{"head_dim": 32, "activation": "geglu", "rope_base": 10000.0, "parallel_block": false, "init_std_up": 0.0495, "init_std_down": 0.0, "beta1": 0.93, "warmup_steps": 200, "decay_fraction": 0.812, "batch_tokens": 32768, "train_tokens": 284300000}
MLP neurons of a small language model. Each row is named by its layer, matrix (gate and up: input weights) and neuron, and shows model dimensions 0-159. Each number is 500 + 40 x the weight over its row's rms, rounded and kept within 0 to 999. Numbers have three digits each. A neuron's up and down rows have the sign that makes its largest values positive.
After each neuron's rows is what it responds to, as a language model described it from the Wikipedia text at the highest values.

L3.gate92:499549526503448471542449487500539502538537471491413514479498490471473524453584464579542530545508539532541482501503520550510481445521462521525532462559467593507524548476534485467527484437500478519493569468476566483484528429488537462482444492361505528455524570521441445539529466490492498453451557530525566438452506564515493504396485478481493450471542453450487477546553494546547489548537520419498460516525533487575443474516578497515499521528493475514520516536449489525504476422551534
L3.up92:489488483449441525559519561523500533462543452520445483443512531461530518449541454473425422468519511469544587525501526435469465524440516528504514465452478521481505443506477529457486501499512463585542459493483472469511484529502505533469494438520509527470502474506521580438479512546502536479494491613437560517429460507571556513470482554505534523467537508429469493429574533502546556481515571509405542463435545468517486502435567476524533535541607500442487477561512486492468502523478514
Description: Mid-word subword fragments. Short word-piece tokens inside a longer word split into pieces, like or in govern-or, us in Ven-us, ur in pert-ur-bation, ity.

L10.gate0:551451579467507528517444481608540490475444485434483588485491414487460518559503504424522372506505506481464498498530490475526489473502475509533447548578495496576477519465492449495506474579459476512464508502459476496468488512503531455537508444468488464494516514510469527490482535456475476437421529449514500436547490548490573380528481523452523483455394509502476501455540539541544523503510483518506517512521551492503554480486489474409577481542535453505508545428538476468468547516472512
L10.up0:528490484434520515543512488525542470500483441434479519505481397477507486536545493452541559485493480473502653510471509461421461505480496533500501497565515494535522502549508457517545481595489487517428579462510490458528478490499536434478460486537477553516455566485490493415481455522474463424415472445514473490474419554484563493527471449511528570494493426529499440463548467494475570516522530562523468542476480511557505506450496499529537536474516510546520554496471534474454526548446581
Description: Early fragments in split words. Short word-piece tokens (often vowel pieces like i, ed, ic) directly after the first letter of a split proper name or word, e.g. G-i-ulia, P-ed-ro, m-ic-robial.

L10.gate154:488445473550514469476495458480514511431516537508496536491483530442480528508568474433491576474494512505546528527492470441505505454489435532439449503492508437499487524511502543461524545492497487440560510486506409515449525461506545479473600511551442512535472520533449478473573444404458592549484471593509494491513480461567505464471565558523474485444487451511494502500487484537533435532483479525444397479548557495533460489468530526567544541464475477482438495516538468593420465506482464
L10.up154:500496480519467497422473492414591519408506524499518476453536496532502526486425436499413501558540438451476558512533497496532522476466551490545531517497474460502448476481460467500529492542499496537492472577527521524544464567498463489469556514598525522506454425487576420512498476462494497474541427511568474485515537492512500502528505474485421496564526448490390475568474424477492430521499442503512488511458524513482485513513530525470419457493504526475556488493566445555562511495537424
Description: Auxiliary verbs and contractions. Auxiliary and modal verbs and contraction endings where a verb phrase continues, like 'd, 's, had, have, would, plus some word-final suffixes (-ly, -y, -es).

L3.gate195:485431535457464439489529534512521512429472471437533512465475417484434498489453476450506522503558515488514524464445519508420482504458478572490492501489542561464565521480495514574540482460568461512543482514545564546561433593530493502571418437457528533488513482490496503479521477402507469509533508485472540500519539472555504531445488507426503524462551486495479485446538518502467484520587454519582416560461492451556480464570518572470507486481501509536543505435493549509449568516518475
L3.up195:409496456481516492525563533484519523507490485459513427389443505522463407464409494514430506448571581498438579484533464510449506494524507562554513527595444472456503455549408500580506473464470531491493486481502500518478542462523432485550537500506492486512483452451508473491596574557512434481493480513509505501527578471544478498514485457440461489530500438562443471475469524486468500530589520457503511533524452560500529474481486545482520498490501499484526507511521505543498521492586468
Description: Pronoun "it" and split-word syllables. Fires on subject pronoun "it" (also "this", "she"), and on mid-word syllables after a prefix piece, e.g. de-la-yed, f-la-vor, de-lo-calized.

L3.gate152:468488543494498527556545533555494503485537593543492505474519464578551570533510557551502499499440502479504515487551484528529493489571504539438463475437489494459482491519470478488487462530536477557506452510488465473440548488477484464486424438409586395472403507451486527523480549517566516477416559471585469512506455549455484494458526527390514457574531549513509496484561480547493438466508517510484525534517407548470509543439514456444476523537507492470487483505524463489482509459533508
L3.up152:542542465516481508472493466442452438534571509521527483455503577552482481455516417537500470472488541531541479441528550488465483536501454464522554486502495463520505481549506523467454485478470487506480504544513412597468523454515455484469549539486497473510434523469463459394496478433542450525524527543508495474515488487571462596581467541445513495566600508567451512502494466455486503552511528522524490535551528473441525440496436462443473479529466518590468487445426470536442478471533471
Description: Mid-word suffix fragments. Word-piece continuations completing a word split across tokens, mainly verb endings like found-ed, do-es, and inner pieces like Inst-it-ute, in-s-pired.

L10.gate274:544485527538538465516516538552434561518474542436540478550472536529450526499536551462496449517502509440551508537508595534557522496516489542529518511597506457518500541519554489520524542479522456547497468563470542491471474461470569522490539512419481428457550510482540488487480503499555499515467444474563472437525526537576520433576510457479484489476454512555507545517525447534488486472511452519479510518477510586512549448511409428483469541544608440513464482515393485479480496555482465
L10.up274:512535479529495494489522523493505416437447574502483436506507556494480473510509514473522490486569552517490462503474508434531514500439557531516473470451494535469500557488508503521484562527540484513482439607414474486543548501504485526500616537528487472488438475426532479558534524510575460483530475449486541490503557523541503475603561468524522454493500437505472506457467590475542497443422511468502458510550484431422405473511477451495466512539500513473433525511520554512485506440563554
Description: Split verb endings. Inflectional suffixes split off from a verb stem, mostly past-tense or participle -ed, also -ing and -tten, in biography and history prose, e.g. merg-ed, enroll-ed, wri-tten, usually followed by in, by, to, or as.

L5.gate246:498524513478394468500479515549525411487562581490526519531443498479578543501497489543453499424442508462592528454462538469471528530477505550542487512544451487429427564563504456489431450491534455500518476513497445412440503512473526551489500550511474551495466488462516496479477493444471487501555550466525513557513560526520492535447473480528485554485485520504420486460516566485482472546515539484546539446502453516447505512563421451534567456569511463511529508449541542471426537547484487
L5.up246:539474438506436495541557475535546434523437536378497502507484438509531558484480485517513466499522508503556500504464513569436480493450443489515493480468494496550544481447494528488457487531507510535586496500460467488419518451488456512426577479567487450482602478435522585507493596565528490486500465447538528523460554493548536550509490530469485534587482470461474451524513504568534472432446489548550482447464455526557459434516504521532431499502486527534514464475506547491465521456488512
Description: Biography-opening copula. Mainly is/was/were right after a name and its parenthetical birth dates in Wikipedia lead sentences; weaker on mid-word pieces (Pen-s-ke, man-age-ment) and table separators like / and |.

L10.gate78:575422431470501555499598414484566509554488529459443565530549550444527488486512485480592445513520458586494509528513578470446502532569518505501547501533486498434456532535569458472497499485527522506547486534494539473516508463588525520475532503465537529478528513520585547487545450493507505497568500491499497501485545472497443495533495454451512506491513435455507532504509584469498526500568430429460498500495502548546620487509409488565523471508504537539504490537474498504484432501485464
L10.up78:443455488492375588495568476480499557566470483503482526482531492472416561530480528483532467509527470484506511524473536463473430459481600475558471507474435499490518542527487496504467453561436548501532525486439608458476490470519467439461432498514529450515519511530547540437520463485466500493541412509499496487488475510563504445557512446513450456478502512437533526474530467532487478544529505417561457462480491493531558536463540487525550556538413516521516510514465576481488429523506538
Description: Mid-word stems, pronoun it. Middle pieces of split words that a suffix will follow (im-port-ant, ab-und-ant, signif-ic-ant, In addition), plus subject pronouns "it" and "which".

L3.gate273:449460549569420489533518505528516502541552550532534402482541461508510505553466494518470461559532492515528590480469504477540538464469575475492514490510491525597484570439521551465509540460558462450502466545466465487575491507536566447520468452458448570432545486445467512552463550525483496526523518510512574503488466524500469508439551440536555486462533441500529399546480489568455457526510477579501492477463547478466472511534494470524459568491521506448499496534525521506556456565484460
L3.up273:496435449525461589584563470478523489565488529496452477488469461541531461454524541488535489512484476484510458483415565492537567520527551517494560478536495634496467431499466503538467464466496511446444508579473466510524488582544508545519542528498497468465566435517507505558448515494489514516503463513501477458455518487459373490498579536513524473537519486540513471492491436554495430533519390470509456554511483474482448544492543507502432511504532451540464438533481466537482481513469480
Description: Post-noun auxiliaries and quantifiers. Function words right after a noun phrase, mostly auxiliaries (had, were, have) and quantifiers (all, both, first, only), plus word fragments like the all in allies.

L10.gate194:543533522517538484436532454522476536479540478478540490519470500487550522506521440472513555530516522557569535501504563559521463457501565460566449457496546520456476470470502570503505528467480469512447414460468512521434605517527577438514483500525517476474550461467516489530467402556459444500525521477505511502497517526544545420531460461429524473512516604556494470454481502467515518530486582473445463534467494473454588548542546400454465496506469503563502495524514494436499476532496570
L10.up194:510462508487563513478516474558552526501477501449480479461449530500511529521577409473459518502524531553452528494467461527445472497494453571537501471527521558450500428497528546546576545547515518475435491497513502502505450581510527520512454460602483513460518507470560512520381422436510453494480449466564485497516472544574474561528482525411482446520478436526463511510469500531516528499502460461558441486481471442485455464585509519516533532544526548542550452502457529481483528542569436
Description: Mid-word name fragments. Middle word-pieces inside words split into several tokens, strongest on "ex" in Alex/Alexander/Alexandria, also "par" in department, "min" in dominant/minister, "ig" in Raleigh.

L5.gate98:441513475469471486508534497484525594453499500548492490517519442507453529528446444415502515513483484529487586515476530479454444556518476528491557501534516577522423501553506490512460478477455482529488471484522471493493493543559524443500523480580589537463517518436403454475498475489464534542508503542440487398441498503546510522494416479504560519515494524481507472425526437485498535520522566495494535413480516560502515496515435541508434511552611502507449467520464442586570532497511514
L5.up98:524413509447395465583483427493483601459488528554538479445483464466526470508537484539477425539558535510492532517452451532469509505455425472518506576506533517487504496477494496515470506506420571502487463571534570497491550463559475485523500586517445497477563393513505484555488509471492426458462461436530495514548512491515480579543477507498485508495488574499506507473534512466526468530559566522519487466427491518523448394518482525453461550532535447484502500519510494504547493492470553
Description: Mid-word fragments and slashes. Word-internal pieces like ra, tro, act inside longer words (Israel, destroyed, controversial); slashes in IPA openers, N/A, +/− cells; ice.

L3.gate227:502483456500506532399600530532484548544541462527523481463515465466489472522538533516514534479494504513460438519592511408445497477467553433523472468560465483476508464549545537499416550503452589496494494470500446489503456499460462493503558416524514439419499536469467511561484506539511515450499514515535525538481517467472553548479505465553463540479411501419451503459479466463551534458483557469540453445565489516474514400455505566552518456490539514506529488461417458515528481511506512
L3.up227:411501477534532532546499474458493507466466401462479528451491562532511544470501535538560585498553465511475533431507543518452478486492490554513443469562573524571517489488459510540509584379459551542546530541512447462462499474539475494514489445550542523526538537435536479483555490483467486473512527421512511515507537505534517494524450455578467512451400492517541490517504492522514447460557511543517534511482488543566467584455541537482487437514548452498550588462489552484522504480484513
Description: Word fragments and slash separators. Word-internal pieces after qu (qual in qualification, ant in quantity, quantum), and " /" separators in football career tables (Team / Apps / Gls) and coordinates.

L3.gate59:578556420485435443463507538525442435461537522475468537443555513538480505534454509508550458539513492531447507479450517487516533543419581444554486524529477473485438543477473516504478460490479550502434429495546537472577519544498495551497513533526481534539462542462524496488462470524458534503468387553530518502479495579558470457531426474474475535506447439490501494481507580473529474515530471429463481474522539545490528458540529413461558521438444491524496506459475552495595477474524522
L3.up59:534529580527513557555459418487522529528531597577475494488501522522588533586562457493450469528507526492483519459535494516538524488511496431567551531526485513498547529480492459558556536498488506518504446460532521519540455562540512437518496490501496468502472588553512450481462474506434525498441500505467502448501523436582520522485530551505428514455485472427464517497518509472459429470519488492475485500485538490493445450498526399463469466626475502510531545541503541467590485544449468
Description: Mid-word fragments after short starts. Short word pieces that continue a word begun by a brief first piece, often in names, such as An|ne, d|ri|vers, ra|dio, PA|V|N.